Part of a small language model's weights.
Size: 11 layers, 9 heads of 32, 9.64M parameters.
Architecture: RMSNorm before each block, rotary positions, untied embeddings.
MLP neurons of a small language model. Each row is named by its layer, matrix (gate and up: input weights; down: output weights) and neuron, and shows model dimensions 64-127. Each number is 200 + 40 x the weight over its row's rms, rounded and kept within 0 to 999. A neuron's up and down rows have the sign that makes its largest values positive.
Before each neuron's rows, "fires after" lists the tokens most often just before its 100 highest values on Wikipedia text that the model never trained on.

fires after: "|", "1", "2"
L5.gate637,141,191,197,225,166,169,258,235,149,177,225,220,214,212,200,198,173,183,67,194,127,211,138,252,253,189,179,264,220,292,226,188,175,232,271,251,175,191,260,144,248,220,100,215,205,265,192,223,221,216,175,206,229,227,217,240,232,205,153,199,216,147,189,160
L5.up637,217,253,178,239,164,142,156,182,155,155,187,137,242,287,165,242,218,208,270,160,180,192,217,135,229,210,115,213,196,161,189,186,144,172,121,183,251,210,297,159,172,218,163,218,222,202,242,194,209,237,174,229,257,185,213,257,223,220,176,235,216,210,153,161
L5.down637,192,178,249,233,190,239,243,206,226,253,186,187,141,137,219,203,173,243,166,143,193,204,231,237,284,156,234,220,212,260,248,184,223,215,225,166,173,243,235,129,281,185,212,196,238,231,117,143,162,286,157,157,152,216,244,221,188,136,135,223,194,175,163,141

fires after: " S", "S", "s", " L", " D", "D"
L4.gate155,217,285,238,267,249,287,248,183,217,150,172,176,224,182,165,148,183,187,143,212,196,220,195,156,177,230,141,166,271,128,255,242,161,143,215,215,90,205,210,211,200,142,211,195,206,173,198,209,174,180,135,140,139,255,158,239,113,241,175,170,263,189,148,214
L4.up155,224,223,188,197,174,228,164,179,194,247,252,136,152,222,185,212,232,274,257,192,182,213,232,181,117,196,192,204,152,131,195,247,226,128,179,205,199,233,217,201,195,195,247,152,202,279,221,149,223,247,232,203,202,180,210,163,204,240,170,191,189,232,210,210
L4.down155,162,175,202,244,198,268,258,199,231,164,217,207,136,282,232,249,213,137,206,124,180,188,229,219,161,204,241,152,194,171,254,202,224,122,217,220,227,157,202,183,182,179,221,245,267,204,151,246,191,164,148,194,145,217,161,194,125,245,166,154,243,123,217,217

fires after: "0", "1", "2", ".", " —"
L5.gate611,222,237,144,164,131,224,201,216,185,161,215,149,232,172,134,156,184,222,193,239,168,215,177,90,204,158,133,172,226,182,128,234,186,254,237,217,159,267,184,186,182,193,176,201,259,246,111,122,159,231,201,157,123,157,145,284,251,229,218,101,155,223,261,246
L5.up611,229,205,158,137,240,214,198,216,222,221,156,166,184,177,163,155,245,98,206,171,209,125,189,190,159,124,178,207,199,190,202,261,212,247,138,179,201,248,176,184,203,203,175,167,191,185,84,188,223,181,183,143,137,158,269,210,189,171,200,274,187,183,226,180
L5.down611,193,198,219,214,265,197,175,228,194,186,144,228,164,197,271,259,170,163,206,164,183,289,213,286,208,220,243,219,180,155,185,203,228,207,194,156,220,188,189,178,230,164,182,189,229,167,218,185,249,213,181,231,231,224,194,174,130,211,105,202,183,262,193,167

fires after: " ", " (", " \"", "9"
L4.gate519,262,176,166,189,162,235,260,188,210,173,217,176,248,167,256,220,216,131,182,232,201,182,206,201,178,202,213,185,257,166,172,197,145,122,205,216,120,144,154,214,102,191,189,129,301,182,216,189,202,186,141,255,120,245,241,264,198,164,180,227,248,232,179,202
L4.up519,198,263,225,219,224,197,254,225,240,196,266,222,186,150,208,245,234,171,200,195,168,195,196,171,244,172,248,210,146,242,262,214,230,157,226,212,169,174,149,253,172,173,226,145,249,216,209,204,174,208,281,247,237,214,181,232,131,179,179,160,215,225,288,188
L4.down519,141,267,178,229,194,124,255,202,217,183,171,224,160,215,192,249,187,207,157,115,196,197,202,126,181,200,187,220,137,214,209,199,218,191,195,116,120,208,182,126,153,206,161,216,192,205,193,227,307,204,231,149,243,187,188,169,240,192,237,254,222,184,210,265

fires after: "3", "0", "1", "8", "9", "2"
L3.gate122,233,173,199,192,144,237,207,182,230,200,154,173,194,245,205,171,218,110,255,211,195,254,192,181,134,156,193,215,123,202,207,213,149,218,217,209,264,232,172,196,235,177,242,202,197,216,161,181,171,231,194,211,218,171,234,300,211,180,209,154,229,157,234,172
L3.up122,266,174,210,193,243,234,218,235,207,181,300,172,164,106,150,181,166,287,175,183,226,143,119,233,228,209,178,233,244,168,171,171,228,183,242,212,173,261,218,172,142,193,129,128,152,196,166,207,209,147,263,184,211,158,165,200,182,258,224,251,188,215,194,234
L3.down122,163,205,149,194,146,231,162,121,243,231,204,180,180,226,225,190,144,219,249,225,163,180,157,235,162,187,168,222,183,217,202,247,186,187,191,245,189,249,157,186,191,295,238,206,238,273,188,188,177,290,169,230,223,146,251,254,238,192,223,173,259,172,201,178

fires after: "\n", "-"
L7.gate347,174,132,238,148,210,223,166,179,217,139,254,171,169,200,187,215,193,218,175,240,170,221,218,255,218,207,174,221,218,163,198,203,140,146,189,138,140,234,101,232,166,213,169,252,161,225,211,159,283,246,197,250,192,161,199,231,155,239,215,200,167,171,265,166
L7.up347,248,198,152,187,216,88,256,226,214,196,246,166,212,218,295,179,204,219,229,180,236,206,217,263,174,218,259,158,186,265,226,163,196,206,180,232,226,201,123,220,153,125,268,185,162,283,139,229,204,207,227,240,221,261,186,196,212,229,177,185,231,289,207,221
L7.down347,186,186,279,278,268,250,242,229,192,155,253,192,246,177,204,230,157,194,245,137,167,133,196,208,268,118,188,238,163,215,208,261,213,238,226,236,183,168,249,174,148,197,128,288,223,270,218,192,168,195,211,163,146,239,181,195,237,180,123,257,216,163,157,209

fires after: "S", ".", " \"", "D", "T", "I"
L7.gate583,261,283,206,134,278,260,226,160,243,140,187,192,204,199,197,218,180,231,223,264,215,204,213,180,186,186,89,272,166,195,170,184,231,145,256,214,155,249,204,205,211,174,163,189,200,182,197,193,156,303,226,174,218,271,133,86,191,189,150,232,218,210,156,252
L7.up583,194,251,211,195,170,232,201,225,213,200,208,213,163,191,157,231,197,297,180,192,152,229,273,152,245,247,239,225,174,157,218,236,128,154,182,181,268,220,181,203,178,176,219,221,161,256,195,178,249,165,224,152,139,216,143,223,163,222,229,244,268,210,158,276
L7.down583,147,247,289,144,201,175,173,178,153,242,201,208,141,213,237,174,286,178,159,182,146,268,245,226,183,159,220,245,153,181,187,226,235,216,132,269,260,188,147,113,185,149,231,226,248,197,172,171,235,221,187,138,205,183,248,199,182,158,250,212,139,253,211,283

fires after: "9", " the", "1", "0", "8"
L3.gate55,254,290,116,203,195,174,220,216,230,236,170,185,179,181,188,169,199,173,208,217,240,248,154,197,206,118,190,229,221,143,281,223,219,241,139,251,201,153,250,240,180,173,157,222,192,203,281,214,200,110,193,220,204,184,237,160,167,111,159,152,150,247,225,121
L3.up55,232,249,134,245,165,163,169,129,167,211,184,148,147,223,212,213,140,180,177,158,172,210,170,219,200,182,156,203,205,194,196,124,218,207,212,245,201,129,223,180,84,200,189,230,149,235,209,223,253,177,231,200,178,222,153,151,163,144,178,267,188,322,247,258
L3.down55,240,211,222,201,230,232,215,276,181,213,183,270,196,155,201,220,305,153,253,250,284,171,195,180,247,208,177,190,210,135,283,190,261,216,224,192,162,233,223,246,189,188,214,150,164,206,194,233,228,253,198,182,207,152,221,215,161,267,332,185,197,231,193,228

fires after: " ", " (", " \"", " [", "|", " f"
L5.gate145,209,280,223,184,194,183,224,188,158,210,288,151,240,260,157,221,179,218,190,243,165,161,205,181,167,237,184,203,243,252,247,140,149,96,214,218,183,145,138,215,174,160,211,226,157,167,259,205,246,189,252,216,184,192,196,243,150,149,127,245,169,250,182,177
L5.up145,120,175,258,162,191,158,249,174,214,224,163,101,216,287,140,208,201,181,264,222,212,185,231,200,194,142,246,230,243,246,248,160,184,161,184,218,237,165,113,216,209,206,199,178,184,245,270,201,159,264,185,275,157,256,247,228,237,80,205,206,198,242,268,157
L5.down145,198,143,105,193,211,221,261,219,203,217,184,154,251,204,183,227,260,171,242,191,218,232,242,273,175,195,194,212,243,256,165,196,303,220,247,225,176,192,207,169,219,228,205,153,169,209,279,211,206,223,165,124,191,220,191,194,261,133,296,193,232,168,179,224

fires after: "0", "-", "\n", "2", "9", "1"
L3.gate160,327,209,220,177,202,260,162,140,185,132,247,194,274,161,131,153,173,180,197,220,230,222,184,198,178,211,257,206,225,241,129,164,133,216,176,156,238,219,166,198,151,215,174,184,233,146,298,252,222,221,194,252,190,237,179,222,260,187,185,142,191,202,238,209
L3.up160,152,215,126,191,214,165,178,272,141,224,234,264,179,270,261,214,282,184,159,149,286,233,200,256,268,192,235,198,157,148,250,208,253,161,132,250,163,198,253,193,235,162,155,194,203,288,221,224,189,167,205,150,167,183,189,191,201,189,198,174,147,167,231,233
L3.down160,163,219,246,252,255,188,226,137,244,203,283,132,181,177,174,162,221,230,144,173,163,219,233,139,228,146,232,151,143,203,190,165,188,251,195,154,234,170,214,139,236,220,238,201,245,149,202,233,90,218,215,194,187,150,195,214,213,186,62,200,158,174,197,220

fires after: "2", "-"
L5.gate475,227,236,212,171,177,219,193,194,158,214,166,201,269,217,231,225,150,259,230,299,225,198,206,244,174,232,219,238,212,180,211,222,173,243,224,103,201,205,188,212,204,160,264,183,181,228,164,181,207,252,198,237,205,234,207,178,176,291,203,195,121,185,193,186
L5.up475,176,206,185,199,192,148,264,250,234,236,158,163,221,210,239,224,176,211,177,219,162,184,209,84,226,232,268,215,167,205,195,244,152,231,175,211,210,163,200,188,194,250,291,201,163,179,114,194,241,141,166,223,211,192,300,234,296,201,199,168,202,148,220,197
L5.down475,177,211,215,218,232,168,127,168,263,125,200,190,189,307,231,203,176,188,196,196,197,237,155,201,198,195,278,188,202,208,216,205,242,196,190,226,222,244,167,148,185,155,294,210,237,272,199,195,229,150,180,169,189,223,212,282,179,235,215,171,261,224,222,308

fires after: "0", "9", " ", "s", "\n"
L5.gate81,183,119,148,175,179,191,243,205,203,233,131,198,184,215,149,232,244,162,280,235,163,182,195,188,161,218,207,224,223,180,192,192,161,306,225,232,210,223,186,210,159,156,156,233,139,232,220,229,192,208,242,208,191,196,199,145,170,166,229,164,243,206,205,166
L5.up81,249,199,296,208,296,181,172,234,219,247,227,147,232,183,196,227,214,217,151,197,178,242,301,176,206,167,155,122,194,195,172,167,203,138,176,219,185,173,248,174,187,221,167,226,204,166,160,226,184,130,158,186,212,192,269,219,159,205,152,200,288,256,186,331
L5.down81,221,176,209,250,185,204,145,208,195,168,185,216,189,252,255,115,225,186,154,245,231,250,183,246,251,216,216,183,157,149,182,159,249,177,211,172,183,182,225,136,285,235,227,184,192,241,192,253,158,279,181,161,242,187,153,237,160,156,169,217,246,300,262,185

fires after: "1", " the", "2", " a", " The"
L5.gate301,273,232,192,199,168,133,233,155,213,153,249,202,273,243,195,262,194,201,217,184,292,213,169,187,165,145,196,246,239,137,235,197,205,180,237,174,131,223,172,224,170,193,157,249,155,170,220,255,209,238,277,193,199,151,201,189,186,208,215,165,158,254,183,223
L5.up301,220,141,218,236,201,114,220,242,204,195,249,178,178,217,231,272,225,183,238,142,215,169,185,283,162,188,314,209,260,193,212,165,209,250,218,184,173,195,157,218,211,217,197,214,228,184,164,145,191,212,270,213,188,217,288,141,253,193,185,209,135,217,211,157
L5.down301,186,297,268,241,171,169,243,236,228,238,240,184,180,211,275,186,162,168,195,146,153,205,198,192,174,178,125,254,233,189,168,157,190,234,168,231,234,231,169,142,191,218,203,196,184,185,209,105,131,181,166,191,179,104,127,192,175,231,87,180,236,175,137,195

fires after: " ", "s", " c", "C", " b", "F"
L4.gate366,222,270,176,185,247,188,253,164,225,161,245,124,187,164,200,186,171,180,250,194,164,198,191,207,169,218,174,187,262,195,190,212,222,126,210,200,192,197,194,250,183,220,293,234,201,250,233,180,219,183,194,206,119,221,250,198,90,165,124,233,242,219,211,259
L4.up366,262,176,191,190,221,213,184,202,171,218,168,151,93,188,133,223,199,179,260,148,142,272,226,174,162,219,164,173,132,166,227,246,233,172,165,222,193,180,178,160,201,251,178,259,199,200,160,252,230,156,190,153,158,238,225,242,184,156,166,205,124,182,169,189
L4.down366,212,210,219,187,253,185,242,232,171,151,178,209,174,126,149,183,223,189,205,141,170,153,247,273,189,212,146,183,165,157,245,246,181,90,175,255,131,141,153,99,160,161,114,116,260,129,197,232,199,154,163,213,247,207,212,190,182,192,188,214,164,117,190,194

fires after: "–", "P", " ", "T", "J", " T"
L4.gate312,265,214,165,252,269,266,197,206,265,162,224,280,193,213,216,209,158,188,216,256,163,272,163,209,238,198,234,144,195,121,224,212,156,263,162,103,159,224,197,212,188,208,190,181,246,131,132,148,161,141,162,192,129,242,146,219,103,269,205,252,274,196,183,231
L4.up312,235,222,252,154,243,204,193,176,162,181,144,236,222,216,209,200,241,167,252,134,208,172,179,173,162,180,266,159,200,215,146,212,231,234,241,163,208,171,154,147,256,207,154,147,191,212,195,280,241,44,230,190,217,218,145,201,203,204,202,175,222,202,230,232
L4.down312,164,197,205,203,125,157,208,260,156,154,38,165,241,173,148,235,220,285,153,198,203,174,186,148,115,228,235,189,212,198,171,213,253,128,200,162,180,162,194,200,289,200,222,111,237,143,253,228,141,248,213,177,160,212,201,205,239,184,209,201,126,256,205,250

fires after: " f", " ", " p", " P", " c", "P"
L5.gate335,191,292,276,184,277,251,139,191,265,203,250,228,250,212,241,220,256,240,228,207,219,258,202,181,206,250,181,195,204,222,145,214,186,185,255,281,149,170,205,152,243,190,222,196,159,177,127,204,248,199,166,218,190,207,216,250,134,219,179,268,228,243,119,201
L5.up335,282,292,228,128,286,160,215,268,191,245,222,215,218,150,225,162,155,245,189,179,201,241,182,247,222,198,153,187,215,210,260,176,233,208,191,146,201,157,175,161,124,184,230,151,139,174,157,200,183,200,170,174,208,129,247,204,197,171,169,141,136,257,169,219
L5.down335,234,247,193,206,224,128,227,274,194,226,271,229,243,205,172,145,181,219,241,212,214,155,214,206,168,200,168,225,214,240,252,234,151,188,255,263,208,170,213,235,158,210,191,105,168,185,177,193,193,213,151,191,191,152,216,188,292,136,259,165,197,227,157,221

fires after: "0", "2", "3", "a", "5"
L3.gate306,204,202,249,192,233,204,222,196,181,257,254,181,183,193,229,249,145,199,232,211,163,213,171,214,253,220,160,205,176,226,223,265,193,215,151,143,198,234,238,217,240,182,148,176,246,252,251,253,218,191,255,242,205,139,252,231,147,153,197,155,154,193,157,204
L3.up306,181,237,211,159,207,170,120,199,183,176,175,186,130,144,186,164,208,190,175,175,156,205,288,177,200,183,164,243,227,199,283,224,192,124,263,167,170,199,236,170,246,240,211,182,226,220,243,246,240,211,243,189,188,185,219,133,189,232,237,120,196,227,194,270
L3.down306,259,268,100,229,216,158,180,202,202,199,262,247,198,236,197,196,145,259,191,209,229,225,241,223,131,223,157,182,210,142,151,158,185,121,168,162,171,268,129,199,142,195,254,266,182,206,170,253,149,108,165,206,231,256,192,251,247,221,236,157,170,243,196,141

fires after: " ", "1", " the", " an", ",", "2"
L5.gate575,252,164,229,194,248,157,169,154,207,221,239,164,218,207,213,205,137,192,210,270,265,282,144,210,200,221,183,220,302,134,179,238,176,226,259,197,257,169,189,223,250,259,215,198,163,246,241,277,192,220,217,254,211,223,242,222,181,212,168,201,195,170,172,87
L5.up575,182,207,165,216,204,179,254,210,226,251,218,163,203,237,139,168,172,159,233,290,159,186,171,200,235,147,205,168,184,217,261,206,175,161,90,227,191,219,190,202,123,160,168,251,226,268,212,155,146,257,186,129,190,91,172,268,136,259,220,222,195,236,172,262
L5.down575,221,100,221,260,198,160,197,171,208,193,209,167,182,183,230,268,216,286,198,207,243,151,228,159,205,218,231,192,203,213,211,267,168,210,232,192,206,156,173,231,186,330,191,112,165,182,193,202,162,209,210,185,187,214,196,211,202,163,149,241,334,226,247,167

fires after: " the", "9", " de", ")", "1", "–"
L5.gate412,257,204,116,201,159,226,241,194,187,235,146,187,217,206,218,220,177,219,239,210,175,214,210,228,230,181,256,234,191,165,217,181,200,287,257,153,173,190,187,176,157,248,182,245,228,216,170,157,171,257,179,186,184,209,235,271,245,244,112,257,187,169,186,162
L5.up412,248,255,223,196,176,186,189,189,264,185,193,196,128,180,202,282,232,151,201,193,181,260,174,201,165,208,232,191,158,216,211,170,241,257,98,159,198,250,171,184,225,209,299,176,285,154,207,266,143,183,177,236,227,260,165,275,218,186,195,159,196,155,178,202
L5.down412,153,229,161,195,280,149,200,270,236,188,175,191,287,137,185,229,211,129,250,190,183,259,149,280,192,251,150,198,152,189,170,162,207,180,230,218,206,152,174,208,161,181,171,177,107,183,250,242,307,148,225,235,206,227,184,234,194,156,266,164,168,250,147,132

fires after: "2", "3", " was", ",", " is", "1"
L5.gate441,178,211,167,168,210,179,234,264,241,208,173,153,233,156,233,236,156,254,104,276,259,218,175,214,180,160,169,156,191,223,220,136,205,196,202,215,177,243,170,230,182,192,163,239,256,257,215,141,256,241,273,171,112,112,216,282,178,158,203,264,211,182,196,197
L5.up441,152,199,161,176,228,216,132,203,217,191,195,170,225,163,187,248,167,254,151,176,154,202,182,203,179,128,116,211,161,215,245,197,115,205,191,164,209,217,244,200,208,262,184,172,168,238,187,130,198,248,158,208,125,198,209,223,249,151,213,224,239,176,211,176
L5.down441,228,169,160,232,210,147,163,191,219,145,272,164,187,234,202,214,210,229,265,122,159,197,205,174,252,215,245,197,205,247,208,295,213,172,159,180,215,216,157,224,167,173,259,212,185,255,239,228,222,220,131,169,272,145,186,181,198,203,228,206,211,239,227,229

fires after: "1", "2", " "
L5.gate440,195,202,135,257,201,240,274,202,254,221,264,138,213,214,236,268,121,156,197,199,231,202,171,239,166,229,143,172,271,191,214,164,230,148,133,240,142,157,248,195,155,184,184,211,229,247,292,210,214,267,307,201,203,202,240,259,145,264,198,146,157,165,211,157
L5.up440,157,183,226,200,281,167,224,181,186,177,220,193,181,294,247,205,182,248,101,203,209,231,154,277,193,167,201,169,186,154,148,173,150,208,174,191,182,185,82,146,125,171,130,208,185,245,240,212,162,194,134,248,145,198,165,175,210,253,204,142,166,175,183,249
L5.down440,194,187,180,181,211,231,170,201,239,230,220,161,154,234,204,215,284,188,208,233,138,260,166,142,208,136,218,177,175,215,256,223,225,195,213,275,131,220,303,266,236,188,198,195,202,262,135,175,120,204,220,136,215,162,212,153,217,144,235,234,155,178,166,172

fires after: "1", " ", "\n", "2", " Con", "9"
L4.gate455,204,266,218,179,210,226,269,176,166,154,173,160,268,191,297,264,161,202,221,148,209,218,216,237,167,200,163,323,176,122,135,188,161,188,212,175,207,159,241,244,123,177,155,231,245,233,218,194,154,252,223,123,183,235,206,217,195,192,157,200,217,250,218,152
L4.up455,159,226,184,165,198,258,213,202,184,238,223,212,92,227,231,269,148,198,234,191,161,220,187,234,263,221,129,216,220,245,185,181,134,182,203,251,253,148,223,210,166,241,206,158,186,251,271,161,171,288,234,175,118,204,245,239,244,267,198,274,191,230,219,219
L4.down455,208,284,190,211,189,192,204,206,216,201,214,136,152,281,256,224,224,169,219,135,217,161,190,154,239,195,150,187,171,276,129,171,231,120,158,156,240,180,241,166,167,244,181,205,187,165,224,161,184,211,247,152,173,118,188,209,209,148,322,218,226,215,215,172

fires after: ",", "9", "),", "ice", "8", "7"
L5.gate90,242,153,228,235,158,161,218,253,166,176,249,223,259,162,199,163,175,256,117,246,190,166,186,225,213,193,232,169,301,212,224,103,190,200,230,205,223,142,182,225,172,162,175,227,240,240,224,193,245,192,185,206,231,202,231,207,153,208,203,201,127,223,200,123
L5.up90,231,227,161,274,198,216,136,217,161,185,183,259,195,159,239,153,192,188,243,187,154,246,193,174,204,217,262,195,182,177,173,262,208,210,197,182,235,212,224,187,160,265,218,202,177,206,171,165,255,270,257,119,125,198,226,157,187,206,170,251,263,199,214,227
L5.down90,212,163,208,232,277,246,182,165,134,228,239,191,183,255,202,137,230,171,208,228,196,141,241,196,241,202,204,230,228,181,184,166,188,110,191,171,177,209,239,211,238,233,155,145,207,199,249,266,206,164,150,164,220,246,170,276,195,207,297,169,187,258,234,183

fires after: "1", "2", ".", "0"
L5.gate302,217,232,238,115,186,206,196,217,240,175,243,201,224,203,190,216,186,139,177,215,278,211,234,194,209,252,174,174,190,200,159,227,256,181,265,146,222,181,274,290,215,185,202,171,212,222,217,230,246,334,149,172,222,172,201,183,202,235,200,197,228,172,197,288
L5.up302,103,129,125,205,233,183,153,239,270,289,100,235,162,168,142,199,248,180,205,218,255,199,183,185,256,233,164,135,201,305,235,242,240,205,282,160,238,208,239,191,213,197,164,135,213,159,132,189,204,199,189,192,227,208,158,190,188,162,258,222,195,268,161,192
L5.down302,236,162,224,267,198,280,177,166,140,148,238,225,238,212,265,162,183,243,190,258,149,170,276,214,199,194,208,175,250,150,159,154,148,273,208,190,153,263,133,202,121,248,174,234,161,246,147,185,224,187,208,262,191,225,179,213,183,267,269,144,162,181,132,209

fires after: "0", "5", "1", "3", "9", "6"
L5.gate125,190,142,186,209,284,290,304,89,196,232,236,181,234,203,186,255,245,206,202,198,157,235,188,161,168,181,127,217,174,229,199,250,202,156,172,228,237,241,219,214,172,214,220,200,228,212,124,152,146,178,173,215,167,179,186,228,101,268,172,259,173,136,210,185
L5.up125,180,281,217,175,240,158,206,225,261,143,168,223,197,183,215,108,204,76,124,206,214,183,242,136,136,161,194,213,187,188,258,212,193,209,189,231,242,163,185,134,207,183,238,215,156,180,202,269,219,246,174,194,165,181,236,224,188,126,230,210,255,169,219,260
L5.down125,224,258,258,185,239,187,187,167,183,192,129,182,227,215,194,180,185,244,194,214,201,235,223,173,172,239,198,162,229,172,161,226,181,152,228,242,172,255,177,237,131,233,181,223,153,201,114,183,251,239,175,227,210,165,192,160,190,209,280,121,218,166,192,178

fires after: " |", " ", "2", "1", "0"
L7.gate469,149,200,154,175,165,214,251,227,162,198,162,197,128,226,190,265,258,162,159,254,221,190,184,178,161,177,147,160,166,198,205,162,172,262,197,244,161,203,229,254,187,174,229,149,248,218,261,223,233,240,219,142,195,245,168,189,187,211,212,158,239,154,209,185
L7.up469,199,161,233,205,206,186,187,256,210,153,187,179,266,263,184,209,217,244,181,173,178,185,137,147,180,162,139,240,236,173,270,209,205,146,206,245,177,186,161,167,222,180,244,200,134,241,165,185,169,155,197,258,226,231,243,216,267,218,153,198,186,203,121,186
L7.down469,185,278,232,250,197,182,222,209,154,199,177,185,130,193,97,190,196,227,156,205,166,213,233,237,197,105,201,146,208,190,209,210,195,158,196,185,244,243,291,135,179,241,228,232,170,212,180,233,213,226,190,169,139,167,273,257,154,196,218,254,177,90,245,168

fires after: "5", "0", "8", "3", "4", "}"
L3.gate105,145,235,229,181,247,218,285,197,217,233,214,254,196,170,131,214,166,225,260,214,152,228,202,200,254,226,149,169,265,167,232,214,105,266,164,108,301,196,233,185,237,186,228,168,197,254,163,251,222,215,237,188,248,150,242,206,179,147,198,147,233,224,210,97
L3.up105,172,200,239,264,199,205,158,203,166,234,193,225,201,131,142,206,231,269,311,154,185,276,179,202,212,259,150,217,246,180,283,185,150,219,209,162,319,204,200,185,256,152,211,233,170,169,197,190,243,206,198,195,229,101,164,202,179,194,199,172,251,222,251,192
L3.down105,226,200,191,109,204,225,226,220,148,167,210,195,182,180,184,242,252,197,214,216,188,189,231,201,219,224,201,226,186,209,276,190,173,162,234,239,152,177,218,202,135,148,250,248,197,226,203,188,164,223,209,145,206,268,231,186,188,188,263,251,173,150,189,243

fires after: "1", "2", "0", "7"
L3.gate225,170,242,255,207,225,150,139,169,284,215,209,196,192,144,243,190,222,207,137,270,239,224,151,233,208,168,172,175,212,188,215,234,176,249,261,222,174,282,184,152,212,142,236,201,236,179,145,172,171,189,231,219,216,136,211,287,169,170,258,194,128,248,209,156
L3.up225,191,257,175,211,211,221,152,163,224,215,254,191,187,165,153,106,212,198,116,217,174,206,226,205,189,196,240,215,228,191,191,136,240,188,184,185,222,197,206,246,120,208,234,193,187,212,233,199,168,181,185,216,204,167,221,214,185,252,261,192,178,230,231,232
L3.down225,277,236,129,263,215,216,110,205,202,211,170,200,195,282,183,226,275,282,268,191,259,138,235,278,205,206,210,190,229,168,197,236,238,153,193,198,251,237,168,229,171,151,213,168,203,175,230,229,205,196,177,216,196,254,238,207,277,215,116,197,160,250,156,195

fires after: " ", " dis", " (", "/", " f", " \""
L4.gate542,184,268,143,175,172,172,178,152,225,210,173,201,211,196,240,178,157,179,232,144,194,257,234,218,186,264,215,156,213,162,262,177,123,119,238,207,159,181,132,239,201,158,216,159,144,165,169,144,172,194,214,213,133,176,202,261,184,199,188,311,175,246,248,192
L4.up542,140,298,178,165,252,161,276,162,170,243,198,191,118,184,243,179,205,237,234,216,198,189,292,195,210,124,252,209,183,232,201,189,204,205,200,192,230,195,165,228,133,230,184,236,173,186,187,167,185,269,280,240,179,211,238,163,210,201,208,239,190,223,160,221
L4.down542,222,234,265,188,199,139,228,182,184,205,219,199,188,71,217,156,192,202,265,219,222,188,294,314,234,212,276,233,212,260,189,263,175,211,148,198,212,221,249,165,188,242,132,209,171,191,174,164,222,181,186,206,160,184,287,190,199,246,126,257,200,173,241,170

fires after: "–", " P"
L4.gate363,177,220,236,229,185,181,195,225,230,160,192,166,201,214,196,182,232,158,198,206,195,255,114,206,132,175,252,231,256,171,184,201,214,189,218,143,192,286,267,157,161,202,275,191,144,146,131,285,141,229,184,138,176,211,255,152,204,211,221,209,213,165,216,214
L4.up363,229,191,173,160,199,163,217,177,203,197,221,189,239,213,240,209,224,178,192,210,174,240,165,204,185,173,198,195,173,198,173,202,201,279,229,171,196,247,164,255,223,135,214,210,283,228,294,248,240,80,160,236,202,242,252,256,199,234,167,233,260,105,177,230
L4.down363,182,240,242,255,189,223,189,158,219,179,158,176,291,175,189,224,241,182,140,253,201,272,222,141,165,157,239,203,191,165,118,252,249,274,270,214,201,204,208,162,207,240,272,193,146,184,215,248,225,179,224,246,239,164,253,209,181,223,270,230,229,223,180,193

fires after: " D", "D", "S", " S", "T", " C"
L5.gate352,229,225,178,218,185,263,197,211,279,170,178,238,262,194,197,216,138,226,239,262,154,271,235,156,214,232,211,192,229,134,159,227,171,157,271,187,233,233,264,214,145,170,223,199,189,161,161,183,184,202,138,179,239,207,128,136,173,146,196,201,225,249,217,240
L5.up352,240,238,202,224,200,244,190,217,226,183,201,183,219,170,147,227,167,276,259,193,191,258,176,181,219,291,150,184,172,100,254,201,174,151,156,225,205,290,221,127,179,219,197,228,74,185,145,190,216,196,141,132,242,223,212,133,174,181,195,169,246,280,184,277
L5.down352,215,192,167,194,190,187,249,181,257,193,199,211,154,181,179,191,250,271,175,140,159,270,167,218,217,160,237,184,229,197,189,195,199,226,141,150,238,223,211,271,184,169,156,160,221,159,233,183,187,222,213,225,201,226,184,148,221,250,301,251,224,220,242,221

fires after: "1", "0", "2", "3", "6"
L3.gate566,209,201,209,155,183,196,152,248,228,267,211,245,184,217,192,188,162,222,202,274,253,162,235,183,198,99,146,200,260,132,133,116,208,257,250,158,246,200,187,152,177,174,249,239,233,241,170,201,179,154,251,150,204,193,174,274,170,235,214,237,255,131,185,173
L3.up566,173,205,209,146,223,194,177,213,181,240,194,248,99,215,178,231,236,229,177,249,233,141,159,204,117,162,144,233,214,206,130,170,167,217,169,178,245,203,179,210,242,199,179,235,260,259,130,236,190,207,272,156,207,159,165,199,234,199,232,250,269,111,206,150
L3.down566,178,192,272,226,217,174,140,204,206,179,209,175,189,159,233,231,276,195,216,116,200,200,213,217,254,219,196,246,145,221,286,232,214,190,179,271,214,113,194,161,195,245,171,144,239,187,200,181,194,259,140,244,194,82,253,176,267,161,157,164,162,201,257,258